Weights of a small transformer language model.
Architecture: RMSNorm before each block, rotary positions, biases, untied embeddings.
MLP neurons of a small language model. Each row is named by its layer, matrix (gate and up: input weights) and neuron, and shows model dimensions 16-111. Each number is 500 + 50 x the weight over its row's rms, rounded and kept within 0 to 999. Numbers have three digits each. A neuron's up and down rows have the sign that makes its largest values positive.
A block is one neuron, or neurons of one layer that tend to fire together. After each block is what it responds to, as a language model described it from the Wikipedia text at the highest values.

L4.gate517:466424431519503492359519461507479516468485432532477542515507577563505479518452539492511482419550531622564542527502514560455562474592486605621549495514513483489482477477457487436453493505400483498471471427548516556492471521442359538505501418493530522439625534498527540526541492456388546477
L4.up517:517453515599569482438518445465567410454515437474565519543486501430519599482464552494538498583521488530500490431493515474447526425415519481488453504452511416563527491533608505474410535468498504475576537469446467479475491474501505537446548393560425478512529541479419451444496570449547530558
L4.gate732:474480472535526395453504458531483455519437465503556422468489444425598435422481503546602573438542378510580487524454557456474450458503445509495542523351582483533435503518591449392482515474564514537466402504451473535515503444353511478511505557557502476558477551469508516494530448527492522479
L4.up732:521497453497477466497478440416446525506531399498529596501480500562510596458428463475504472439501505589497508479539475469509489448525486531385486482508568556459521489408510508481557519435531511548474427424478530454507460496641484547405535405512465490452592521511465473578553448456437495455
Word-initial capital B

L6.gate172:659562453547488607512496542472625438500444557491498490542444532475442365409525433534494590579440542406503501480439533560523542540434560486456519567397459476470438530517514563482489438446468423459503620426542537426366533387488423552443537509516468508544478522462445610507515485479478540537
L6.up172:437537468535318462603541609620493483519478401448430465544505571537455429491451439545421463399522519473500501474526529500482508474472467510525468458520576558463439455400380438432511519467520519548536496484503536481501530419527586517493535553500556487568499454499533471486510528497503497539
L6.gate336:460536554543546447524491388586562496461525513479434572509450565491503543563510447524543496511465438515465579494444513517529484477470469509474505527503610505604520481400646557556495595446483488584535441459564522480480460525423507595501457516534430494519511409497513427584468520475561581511
L6.up336:590479502445411496481543487553428496521465490487503460457527654474473554449511473391536453538501447491531462513476539512487535455542500528538470486492588543474472546596475554581513526580491458514522435584435507478471554410573476505623469618549427521471494450535447575488530518528437529597
L6.gate427:488520466450533467480465484422495521490419488531477642492538545385554406531537570462506429458517472456544535537576626484556447460498453597484525411527517525556360521559461544389454513540472466421543437457556485527533588447542495514478445498517444492538441510412489543531551505457469466482
L6.up427:534436524510506458531548490541570473489472502458504525452483560476497579546518511602404481435469572441517474450588442511559484462549575445463467471561564570571571582518570508586544563490452513418505455462542509509569541580506548590553498427509522595450441501491485491487506487408473518502
L6.gate455:495536505498508451457623571508470522534494535489537443488459486452513402437521580610609527558355423458493464571575490470546500548508509468557608481474586441478476561551493542591396516544476520496470481584469554513458485480486443493572412485462482591552529568477461482474560472424524571475
L6.up455:480537413525509372402451565543440501462410592501535543472525501516526579552493527477446450442473493512517523494509512542498494416487437482509527364531459555500516540450508485537487518501528486515485465457430478432530467466508501536429541503481532585459484486439452514421501606509511403499
L6.gate615:619438546465467466508502500501459547569536509572489549564540485464521610472478505519469457455545513522483354541461599503503489461459481559442543599453608497453503496597536497463471424463456413524394561446445453493510487482382454466463479498513499517578538552567466566611471424448450523557
L6.up615:483523483551589487496516490438456480500438512548394551476559480555465431500528578496467575472406471439473501533472568507538489517491516478517520374502530511429488585491522490443418530516506508471536485404619531554535471500553490456478538481446362523542444458467490518433576545483522390482
L6.gate772:607530505479514561583469549597427419550530473391464590479509500500404571489504615473547505533535473554518480502453507530590563484522496570386518414432551456473542464567551528459439483583501430552527536504505578586525445529463461496545470432524451434506502429564459435469489515449477526469
L6.up772:513485570366426418546459550553450520475474411549496617454497559489506529505504599541530475465500570574549471498422556471571465562452539473533535376419606461400532508591599504541472491554507485466500490513476506529378417524461438485545446532564478549496488434493533467542534531458528563458
L6.gate822:527461521455482556522522572490542487496498476487532540422499521457467376472427578588562418467499465530505514436506585603471450493518473536551510421491587483425553523492458473499515566471476503470503433418564549525494483510593473537416528550435509449498491596475528487487482392466541463405
L6.up822:482522397481426527512461544471518547442513604401517501514475482453510385552453560593494442560485523454469474494491470553486501506504527488560482463543552431526450526484441434506518485408434559489552478567519426474525498507478461445419527440476611445548452600464425538507524529482535488487
L6.gate974:397466516449490469424488418547454560524476522566458446502586453488495500475435411492582541474594555497522575504457549541419513491561367571478573472557455446538497575439531503497417462526470529462462469522432437439488533495572544539528537464533512516511600581525482539429523572491484406531
L6.up974:594451456493417565559505499455461464457529509537398566519463541550551483533421527465468449429474425432413522495399508513532551580469441486509520469568470559479513548427416469531524513545479522579551504591486524584485458488496523565493516434620539513567510483480420441538492498402541422569
Line-ending markup closers

L2.gate714:508477518424542563463505497539457516513488443507523438484434476478421550500516375523458536490580514511483497545619499572517556467479555451544484551460576501476555492522458513472464550413419416455483422604575618479407391491507427532489625484456429495512523497520433493507546520521531493558
L2.up714:442523486519578435485550423500489347521558449531561451570515491500451431513556493489553593482551452443490471533425488557456396607522473467489588558416499471496458508529601535376488505559502443442554494430549524563561535535399566537487493525554572532401507530548453467501482517498552537519
L2.gate812:507556484414516542452446533522454560512529533612568521500507620483500481520602414454518501518557525430570467568543462515503503503514489477547570516457513536497564481584535526522490479502426469494519423506522550549529415427440508573565528473555524476476430547445442469535499475430558524640
L2.up812:540493562453546473433554558609497488507550527518508425523484612485506473480555398511541570401484482378509442569529496583401536454567429485522508472558532441537565530552460525496595464482425416433512486395519567432526488441484472538530569459535500531500466495451494494539501479511543506549
L2.gate938:580563489456472486573524533421539497431459606430546548474507454518519459576464528546431419506558514514491559515516444499447481562493543521434509497472526535573475509604503458498477545589461488432497523532537486516539512470502514573558589521487582522433450495547587468656435496514494438542
L2.up938:501416378562491549542470530474512375487433473491479533562391536542459469485477511581562532498507463526420500486464457443448418485613491445487553520500470540524534504574531495351461552507429532512430406481534487501522456494623495464521506493475557512505493488540464554509576557389448469510
L2.gate942:505491504557519559553544519548492476458475385584476525518529466524507541520507480532530471551479571528510516561509474528488477532554463567517559469431490608502526535586490488533464532529483506476519449472475486521483441409528520531448565401550533539504502453513472570508680469459472531499
L2.up942:553507460445477520589509499526475522465552555553535488504514486437562555502536431474434474473470511514399494532507518512573559497545546384529625512463493560485465510538419471482443477445460541414562518559513517506490476479487533465522546450473587564514520377559529563454522540465489509499
Section heading closers

L2.gate87:461488505553428430531532464522424523419516448622483579483479452476448491462490455499521536456504534495528501464452458494510536436448504528524559525525469479519461551488500449475575453516601438431460479529479542551459569531473479532459486448427430471451430543490565522520543505568483524422
L2.up87:450447474590534396521474397448513524442536522554502480417541515517403450580521486502413412474506497527512450505489557564536487443391537446502452580464504541558467439422473511440492423519660568436479452579504453465434535497488581567439504450447522453453440563504581515470571521539495559478
L2.gate335:514523580457475446596455451511484433465537497449480566584441456418482529535502421474430474493552451465482442455410520542456556449464491452590492432530415451383510448571497494436415496519551541536573438487515500504493539481531511487508532529512587445497538462528553476480550552496606482572
L2.up335:451488535509526567459494500516508529490544511510552468552552527558513500496565462430473513443436486518489636596474509486519487498529586429389533618515481531564494546460407475515511440502476571489442533462484485550547553416515539478496437520499442430455491584432511568557527472532422506519
L2.gate681:502537510509581485515533400476468560602548479518539496619527570424514492507545394556580461471589556579539544501446471477483475542375501515579501518445452496406459451528580513537507467412577495428552497585499472567496466464457562453548443464472503484392483615589479557475507572473515435461
L2.up681:437605517523514519495525560466448548495510519506433520525521440478446481483482478500491483493504533518462558488418531622490491514463520537474482479515423427477561457467583479445478516475429488565459533530563480461521484498506568492425471542482561446554509618371488423534487578552549524507
L2.gate909:580346539472569518526511499374545580507574486445498615520505565408528462432529497553627516407598544590594462506510518616462512483524467411512506534500517495519577443539529626512542521581533465511494450503532479448468520489469459535443441539543475465480548524495531428547470436437518475510
L2.up909:486560581412510500457512428527503574422473467459541456495485550570425565538513530477532547544538532444415391526538498590568444526441533521511574543461515478604531504448498506454362457479492583424525418495598527486610492496408421501501497501514590484498494521419522409517512440547516569467
Mid-word name fragments

L6.gate106:453424532413541438559442467486483517522554465487523477508465535456477517479523550465560417530440420625579501526492540424537461556575521523456558447509545467590536493559553519514448561469599543491463531537453554473415448516538458498437619554514413473518459488515421458488559493524572474407
L6.up106:545488549422487460505501491463553621525572606444436455477472510423471521538529487416487580490454530471545501366424545489520533560539445467492390378412521547551577481470474538547413490529580505410543550481479547410504493498542443432559557481550515393509625454550500507457571475566534527438
L6.gate257:449523557551527542488565578487486514488485460581511422438517437520384405448515450461529460527509521423510503504514508461493433551519529477526534533428557499503518498546492462541478519532478510518453489469528511500425541584486393473465476439550522487494403477465442444419484550419578529417
L6.up257:460534428429551510515529581525481566446588497485476484435524430600503476564561466491512496530396493462451548526500487540500424470464446494458587438448504489527535505602552527520514454566515558489444475551490534476463524597558555492404474581495390500489432509524464488506542460558510517485
L6.gate342:480535452522404467427472479410490460501475445477573564490470517535452467423471545584516556580471424506607462418444523495424437549405599447542513435441498474429517420493548425493434402544512474495589581510554523522443491504479465556507396519548452440460468618400414455479495390481522594491
L6.up342:479565420501549497576477597558559523434473550481533503445527531500521427527486471544563409506469521477498556480495463524489633550608447459568541533465472571539521516534551471571532527499525422475538533423410588473407480495397521487397483584593474444543534424501468410580435422535539486439
L6.gate374:503462476465474501549510531561556442483443586393469558521474481618456496491494548485483485519490545550539560514512512506512493479470577437485524477468524469522373517470626462506466478488528483472467449574496505483470435482433628508593502432459564592453491442482402496428544518480466571515
L6.up374:470521460491550410447409517553565540554443475458539485526445569442441381370451508494473477484489448465475465556566459496476510433476542481460535557467501541461474565526508468423469518540463451536509374625518479591417430443482519454514471500520482538615504464476442518493559431437550486585
L6.gate395:457453626582543435498563467493474497500513487594620555475515466517522442417496559458519492558483514445451454495448598518539501489444602425500618615510502460413456607596528456489508433552487491467497501507413594456513545513411524500484463525527442529577469596553428532504461498483589556484
L6.up395:455463496499503513481479481491476492475546535490460529543540514522562488437481510459506426497438568523558551442438468481491544551492481483454510396485487522497506472542471472600482414471556491472494536564532540585437436476538436624562542501556530537466494469400513563513401580557580452405
L6.gate407:594498471472490498419485500498476481413568465517525516543611549525479545416481495521489386500624451523563480472460548499439446525503520576555457488500491505491514548588513528423418512561560501513536442624504494520402516484516458579421515545482517520482514528479466492514437432558561566507
L6.up407:553427491504497455488549464468521522527559476527462405453517646433579597447473536460426429436491450489455522467414577409592492469511455518532555495430484518422512550488477455444488445449643495466607485567462537664559496425499503490580426540516504474483469601477548545526498476500566571574
L6.gate564:426505528532549603505488536510489360556520515510521522440515523471523490463506525560517455495459430507353537588458469524537426497464576481508497446461451476490544435559453459465458532398538597448535405543437448516446459489541481504547494514503444545492476506535442411445437525457549425420
L6.up564:506564392514528481412521529496398547546540430411514491503485510532469514494523561433469475614447490490553590392507476384478492471547576453502507442526565514547505492467441369489542514509565512434624378549477502510465563459445518544466514453565486443476581520524433443551596488443561566413
L6.gate790:512497481457512459510535515560541549476519501547525502558462479519511462523462563518473438558502540469531462548454532557458457441425534505524505496440464468425555396523462446484526433485547528464557436484506487494414591458466470510396507436552530563511490401503476466492579467503658455518
L6.up790:467541461472466448494498521525420615480556454521561482574553447462441464468515540396561457511537524471496563506490475487516402563464557424602551509471559476463537526522444437640500438425490432418552497520488485501351521465490516561456516438503495476467454507554481484483570508453544543479
Mid-word pieces of rare names

L4.gate419:468539456509521489486438540550554461498508499459502473524519530474428531450398496550656454471505459641532466469482396421444545538535480442529446524525374378461523489563500531439563405545489531557432500462483455497484500497602514527489481518475580537445529538504496438525542545448504518545
L4.up419:506543512407463507491480561498520542470571484483485406426428485433424525533532400562550549465440462569463561480590542564522617470568465521558521497504438505435570637506541548577418506502527527580503433437514453483374526504473530454500561539494563545491555462527492464407437537545471461510
L4.gate930:507441518407461506430465542559492509560452507508398577493469566461486501543520584603572493450511487450522419467493490489529527630508457575495580475471488482500507487503588627392501530435570557578435474536476500496504475429485529458528593534524525576516458414465472475451537529457479476455
L4.up930:499483484493438415541493516543472572476451460526487536486519434474499504482460515462503512480545440388550535559451452508453486536493481547436476503593511428529515603461530529401529571490487465458478554474435517448394496410451521421461614538511501592478581462503455510452515535479507528397
Last token before delimiter